{
  "head_dim": 128,
  "vocab_size": 31839,
  "positions": "rope",
  "rope_base": 43600.0,
  "qk_norm": true,
  "parallel_block": false,
  "init": "normal",
  "init_std_qkv": 0.0221,
  "beta1": 0.95,
  "grad_clip": 0.5,
  "schedule": "cos",
  "doc_mask": false,
  "steps": 9364
}
MLP neurons of a small language model. Each row is named by its layer, matrix (gate and up: input weights) and neuron, and shows model dimensions 80-207. Each number is 128 + 24 x the weight over its row's rms, rounded and kept within 0 to 255. Numbers have three digits each. A neuron's up and down rows have the sign that makes its largest values positive.
After each neuron's rows, "fires in" lists the words (lower case) most often at its 100 highest values on Wikipedia text that the model never trained on. A number after a token or word is its count.

L11.gate800:114124148102147138151134153082110083132122136151107113139116114131148142128114154112152167152131109090161138137090170139126135113117106141100179147111110119103164182095102151122162150119137123170101157158153137124090123113134152146151106150138130116139144149091110112177120176105129121088165120147089154122141151134135133098145144116065093118128112131129130146100123106135112075112078
L11.up800:112107147108141156165144115110139130103103122178098056087143173100182139144131167123143147135135111119121156123065114092112113129162100138130139121113138147140114113144135135095151120161154116132144141134126127153145181142097116134139140100144124151124155112153143131113121125137098086148124118130113107132100131105128155106121176168150136155145150183145147128108163122104134145132093
fires in: "as" 36, "a" 12, "first" 7, "by" 5, "the" 5

L3.gate349:136141138144118137108103126141138172107108140127129161178173073121139133102085139141133141121117169112123143105142133151110131146119121141166166121124119190132114124107106135085089121107104136130117141137138122089114145118139160158148115126105119116133122116131143142103133118115165133134084138127109156092157092144102126118118136091110101117121097127131121103152122088185087157150170
L3.up349:119145113150094132159162144134146134093134107141146137128111095096145124108110138156114099111118150154137090128140133048129090144142160099116138104109101086169128132101151076112143144119140090102114125113118101113118111110093165123141143137106089145146133098087137131106170121172129110100181126100117156148198116142137138170137120155138157120090092127134111158165098131139123161145148
fires in: "out" 42, "heart" 7, "sky" 6, "down" 4

L11.gate232:120136108136132106134140115169112097134128102104084142133160123116179113151182137133147123110141119075118121133096193094119192102091096141125132079137102204091133178087132149133117162094119132123133119131107169132106109141137145110132125128095101122133113120129136132102124137111121130114129108166118119088097114149146162122120096163132124121137090087149096130119181141116145149099116
L11.up232:132110120160109105108129141143133101164123128105152116115153135130120132102160129151110140086073144116104076124115153093131177145126086148141107090145116101097128122098168173109107126114136134111163151105117111116131097126094113103109212091131123148144125144144165144096097101126172091129135127122130124150127144101099120119148099130110136045123148143128155136107117153125162170125117
fires in: "the" 31, "of" 11, "this" 10, "after" 7, "his" 7, "before" 6

L3.gate407:162090107133134161136121168123105148136150135166094079166106111076136146159106159117165125106103154094146129128110151133128186104151098149122125105156121126103113090145139167157136141156161146089139116136128118116145126129129143082121114117141130136115097151123110110138187162125091138160151118134131146135069139139115125097102116112114180138140151119135115149148080152097130125080104
L3.up407:116120091119125143090144160122125124137136127137086110103086154103125115110144155110131106102107126126142119145155117130142162124162128121104103119135131089100120097166175106145085140142134043069145114139112125129159109150129112111130106103114151166191098161163124102146144147122136108151147139129125146116076130150118162076142124115143156134146131132131122142135066176126108119077134
fires in: "both" 28, "these" 26, "such" 18, "they" 14, "those" 11

L10.gate724:134099148078172124103128126141120104125116126147121183100095161098122123136176123124127148109101098126149149153166139159102137125099144087143150113135067121137101115057092169142134146118116131102126121145149170144168124098134130175109116141106087128108102148124083139138144118099151109107116111131144126129150103130131165167145106122116176083137164127141067175154111116106137093119106
L10.up724:084162083146120151113096119109112102105119128136117138116146112136116172139128111110173175140101134096077140172063171151146130128120105106130109128158155137125121092126171140135142118114122119093148110105098125159124108152135138154131136142135123115135103147076179138140116150126174130113159120118174090123127136148114154144146123140131135131107104131146118158130163103104124168077143
fires in: "a" 39, "to" 7, "as" 7, "born" 7, "after" 6, "her" 5

L6.gate404:139138123090142127152171108145136154126152109163165095090134161140103157156167127157145140115119085119147162177132108138122113139124140111171137128107142089059111102131137173118062108096120140128148103137134110119122129085174105139120130132120066100152084138095078158112134100154110104139106135089137165080142144155153121151160171157100147083185140122140108147119135138134117156110094
L6.up404:105164109086127164151153161134120123112156138189174142111139131117076099114125142155118093140164143081146153118153091115147104151158090124158139165129158109119098125145133117117116130106116169112137093170146077113131115110176115115141162138126111134146137146115105127090104093146113133146072133139156123100145126144131121135112169117136153121110141165142133139122130130139110129080100
fires in: "released" 16, "published" 9, "issued" 8, "recorded" 7, "reported" 7, "shown" 7

L8.gate709:123116153114112136123117163128126145108147096144132138138128136132139106138126175130104181100153117153148131162101163153119158120094169155122094069114126135088153156087125152169148111177130138112113127096107117126143089121107132132130097137076138110115096127085133092135137127126126140112147099146091124071123165147104122172087109160114126133135144114123096156100134101116104148115159
L8.up709:130169105180107134112068126157149194122206133138116105173123088114121125118126123126074114145114145138152096125143100112111136115116121119126160086121160141131133096148135133175101114115099162102141084121139110144099154100096132121087132108098114113096115119119124133091100109114149125081154133137120136137109134078125145143138141118153143117126120141109106175130100131100114111149131
fires in: "the" 59, "his" 7, "of" 7, "its" 5, "with" 4

L6.gate221:125136171118113118135125080139134150141120115108127112115137126127135175135132131111114131155140127130145112129084100137121121110122123133126129119197109132117121152124126142089133154113124134155093098096143120131131093141164138173070138108118082147169099174085104099116139130137137079098150130167133125118129160161138139144160109157121072168146110121162137141116149129129083147121079
L6.up221:163075152132153155148134138147126145138131158088152109123109138139113120110133109106120127137149152094171134121131103144141139127088171122161148127169089112107108129107135138094107114111107177101179107139149125105149132155142150116092126141136132138101122144157114090096118162106138105126159149159104145066109132109145090107101091124076105106143128082144165129147113106114076076140148
fires in: "0" 32, "la" 24, "maile" 4, "maarrat" 4

L8.gate960:117117149101159128117154092140168107105123112103115145158117157132164161108167134116156130130085100180121151104103135139134131126121140096110148099142096178134153150134109140113142145108156148133146094128148163078148121114080150138132089146116111100112113126155131148123191129153115109171126140109181162123098119121152146153155167129155071122163124135108077094141174104150137094107143
L8.up960:130120147144124154113120127090150141121120137097153112139058123113152093128106081120140209087103122149123174166110113126101084133115095112135135169143105131136135153116128128128156177135123146133140147151144137151106111080110111180093121116129128104130150095156195089133106154108111102144157138087118169095054162094112159122166112157135116168137145100122115094152172128142139128101154
fires in: "a" 75, "an" 13

L9.gate628:136188136108090176150106110102092123130156128096124138102139142138135154106088158155118061129084104135151139113157145135150151133110121132130134121122148107150105149126124098109138139160077135103100136150107112121093162094145096096123144138098104109107139113128114110128135103144117112130135137108127133125148132137133131165100185128098139136111126101126157121108113153181164162118146
L9.up628:157167145099133133118143130099166125148136119143132136143120163117138135082120117160108113115140125142119126133144138139118121126149114142136137106165152115127132164105140145133137142106137124137129118121117086144157156156146109093162101109098145091098102128136155144112133155144155146097119146137104131157119128100152148156094097150162085091127163177113092138135127148162094101154118
fires in: "of" 25, "to" 14, "included" 7, "as" 7

L8.gate907:081116129120162105124149083128142134134151111145136143143118116117125132120096149131105162133153131160130120109124143122114145107112094098158120106162152152121114088129105101102147122107159103164139113100133171143129121111108139156096124106120120107091111123135144106140129118134135145133121124110115127141097130120143157144116123112131096087147103105151092089162143134121124148118138
L8.up907:111081131126115167112098151133140105118115112096124136101125110076108151153143146143120152099131126145121144121156152109098127103130150123145159133124104103116137109130146136174074106132130100139106052120153179109122084118170088168098120156117145102144118132138133140130107142104127105120138113101154170122123118114145140128135143179108113159141113134110111127145128130094088135101137
fires in: "the" 67, "an" 16, "a" 6

L4.gate295:154137134150125172132141097096121099120116126169138176154092093091154120102140118129143161122121155158136123111151158129070167115117109133151166133121157149144133119146088155109120188098089119152129125127128109109106133124125169156120128115094106145137126131136117108134158114122132146120140119099110115093098103128139120134089081151143141145126112140128135132127117098156118092126125
L4.up295:174143087115124154101116078099130171102098139114134161127106097130111109130102136083120140140111146139169083094149163104159128101119146154116117140100110145130134122191116145095093079089115140130115124110128099180085133137119165102113124110122119103130122083131142118107149126114182074157158101157095134130165139114168114128103081152186137123113125128124118174132124106089100150102162
fires in: "out" 40, "along" 19, "off" 13, "down" 10

L10.gate605:128155171103133126103145116133127111080167119124085166165118084109148127201183112090125166109123123091082169141069117145113137103091095106137106132104131112081097173094107139133168169140142105102144128135138136085123156103110087149102095087138137155156101149095090141153108135140155146120173135110112127102144120164138167152100148122119110139115119110113090107141129075127114113121099
L10.up605:106157134126118110119178124111075076114126155128091121128089108144133118155132154126159180100157096133126140146119114108097118089105111140114106176151140108164119116131124156097161167093134123114128117106135135113107133125135110159100137116151121127133136130121139145132106154117126101124181186120108133122124157095101137138148144128112143141114113142127135140128130068121096173134146
fires in: "a" 50, "an" 5

L8.gate415:127127179135160153104143118144150125101135130153154174136158123128160086139120143123136116130125118149148123115104107114125110140152133138152083128157143145079094130095085161145123108148083144135122104130091145127092103100114137119104134147134108140161105135113104112163117087139071126169131100106161118089171168143124186178131125110113102096148069108123104128154120099128142138068130
L8.up415:099125095129135136084077160166121112124105145077140105091135112134078126146119137091109142076141162119115128148148120163109106109122126098103146125187129131107119126117169136117091153135115146129133091148130104125088107093105070110132101102102113132127185135129119128142113100091111148109134142121155123120116119112129110098149071134131108132089118109129139149161065133108077147106143
fires in: "his" 36, "to" 17, "a" 12, "her" 10, "their" 9, "the" 6

L4.gate614:124157110138144187113116156125180119094113132169127110104120086133152127131167162123157138116131127127148109127125177122084112121102097123150126131131151113145134104114109183115123116102162080100100099122122088129110119094137133126151106159108120148160110115136143115080129110112138120119135096117128128128150112128142109132065111128132145179160075137102142151098112106107098136085125
L4.up614:140103139123139153145099124078118114127115103151098080189097108112150131098135158136152088111076113137132126117156119143141101136153138120112150169131143084156117131110092124071150127084194137075137102130109123138121123117145167148117161135096097129136086072123145141129161118115141119142128103135135144122127148118111103143080133130161120167111116183155149154126112126115129109132177
fires in: "up" 29, "back" 20, "down" 12, "backstreet" 7, "out" 7

L10.gate624:118144121135141143131124099178112138128119148155082133116127142139139134226145137123150164117146125114134124100096131170138145106098129153133132119104169192096096187083122122106163164121188119093129129112110173125128109141143113151100121097137116108126143173061095131082143166119114115137152105125121121091099114192141144121138141153122133136162084139116104131143151128154174068109141
L10.up624:121123133162140137084128182128137115132114149128109111138136127163116136123153126146108144135110075109080098139086108149106139133134090129153117141122150135131106116123108161070123149078159088134123146118106117114119163084151099179109173113136153100111122149122102184127123096116158069128162106145136144111103147105120109129139166121083100122134103164141165183147113142116148136105159
fires in: "the" 21, "this" 13, "a" 7, "of" 6, "other" 6, "s" 5

L9.gate379:118106150123145154139155091128143133139105111142133188161160206114132101138102112167166144130142074131119147141164137130135124137148126159106121104145121138118129181094064090143158167164144112130148109119141140138136146166093104130136117135124114124105144143147143096148152136121075091157073046134115139142091164154123161161103143133132145129157137131137101131172165148116148099129131
L9.up379:107089126108120118158101078164134154133128119166131095153159117121130108136106145143137106129095144129165125116121140127136166147131115104123134126119152123136131095111136127149120140127098118115166112131129100157160193125148142103170135125136137135121139148122119163086131133112121106140131156106132199172148111125166086154150144108120147108142182125080117084165135124123124123171104
fires in: "with" 63, "in" 8, "on" 5, "called" 4

L3.gate264:148115128122112152158110098094122102141169138086099132123069115141115107128122120129131101137106115119162102123143130126128126162088145170095123105133132147125110108088118157090150116106120169149136126116116058151149121106116127129159115160113094100104109174118109118158163111136188138136090176127097162138122144133128153144143123164125098127118111098132151102124101106182114115122156
L3.up264:118132123122135133114151136137140108113154152132100113077115137096128131149134139131110151115133131187158141105114125135164101114143138091115133090144110116143141112129051097123136139117178138148125097144150138148134117168088142135134133094155110122115090137142155104137118135129118113128107165134137086114105133140109120112079099116161152122124098148119120166136105115102090150137108
fires in: "back" 14, "bass" 12, "up" 11, "side" 10, "close" 6, "front" 6

L8.gate324:138132113114080127151163067162120138114128099109131138162143139157167136121103109133128137177109115092149115096127161117146148133081107165145105114139110133168118153150156117145109120137158100101114120119143139130135119124121158119142109123085117102130144137129139128124138133166136137113117164147142134151147072130180158155113125128113133132106132092125150098145161154156107158097111
L8.up324:127111133108133083151120115152172136121134113141148091115158153147154144081122162122116130094135150087127103174097132078134142124072148132100090123122166128134122158114123150136105144106127128120116167097120101142133105139083101134107101145109131114154129165106107112101132123125136154122125121168149124178096152112186161097086144119170120107157147148074124082095123159164087156166108
fires in: "of" 32, "the" 10, "to" 9, "after" 7, "since" 7

L4.gate1007:163116136104115124100160090156153140135127131186148118084109107168146121121158113134104137108112134093074113141110130152085139138120132153115094112164135148101124131154100130091101113124153113116128148156144112163104168109132166101144142142098078150154116152161125142158082134117134093124119161128112070095116101112141133135103138120135109115120155134139134136133129110143157158105174
L4.up1007:176100154104117134124156081177151146140132142171143117084118097153124126138181106125117149098095130129086114129109159125106148120119105144137131119178127151112113140151130108098101121124146119111147140159155123169107162089112145122153132172124070134139100147172131152133095113132124105103111169128125051103110112106136137121071139098124125097102125133130127139121113121152147156097157
fires in: "during" 59, "al" 18

L9.gate584:177169146151183128123127117135119156142141095126113164189115124144123087118127135106130125146129096143107116141085141170136109121157117119136138104162132143122119165141114158159136117149135140133125139144113099133095146123138112131144105110069101101099104128136078086104128160128110141130134111127093106119110099154127150149109163143151138110148153087110117113099109122121151075101101
L9.up584:108140122139126085126069101147141155127136121084175146136143128141150126129130101138130110170097107115126087143132153109136088195127112088111113095126122133101158137120102132184122166120148131121096100130137129171129149115114111102176109114082144154068133118150135158101117169146109117158129112129126155119128133113129152158114149111116126139098105149140101090144124123157137108126143
fires in: "on" 36, "with" 17, "at" 13, "between" 8, "over" 6, "along" 6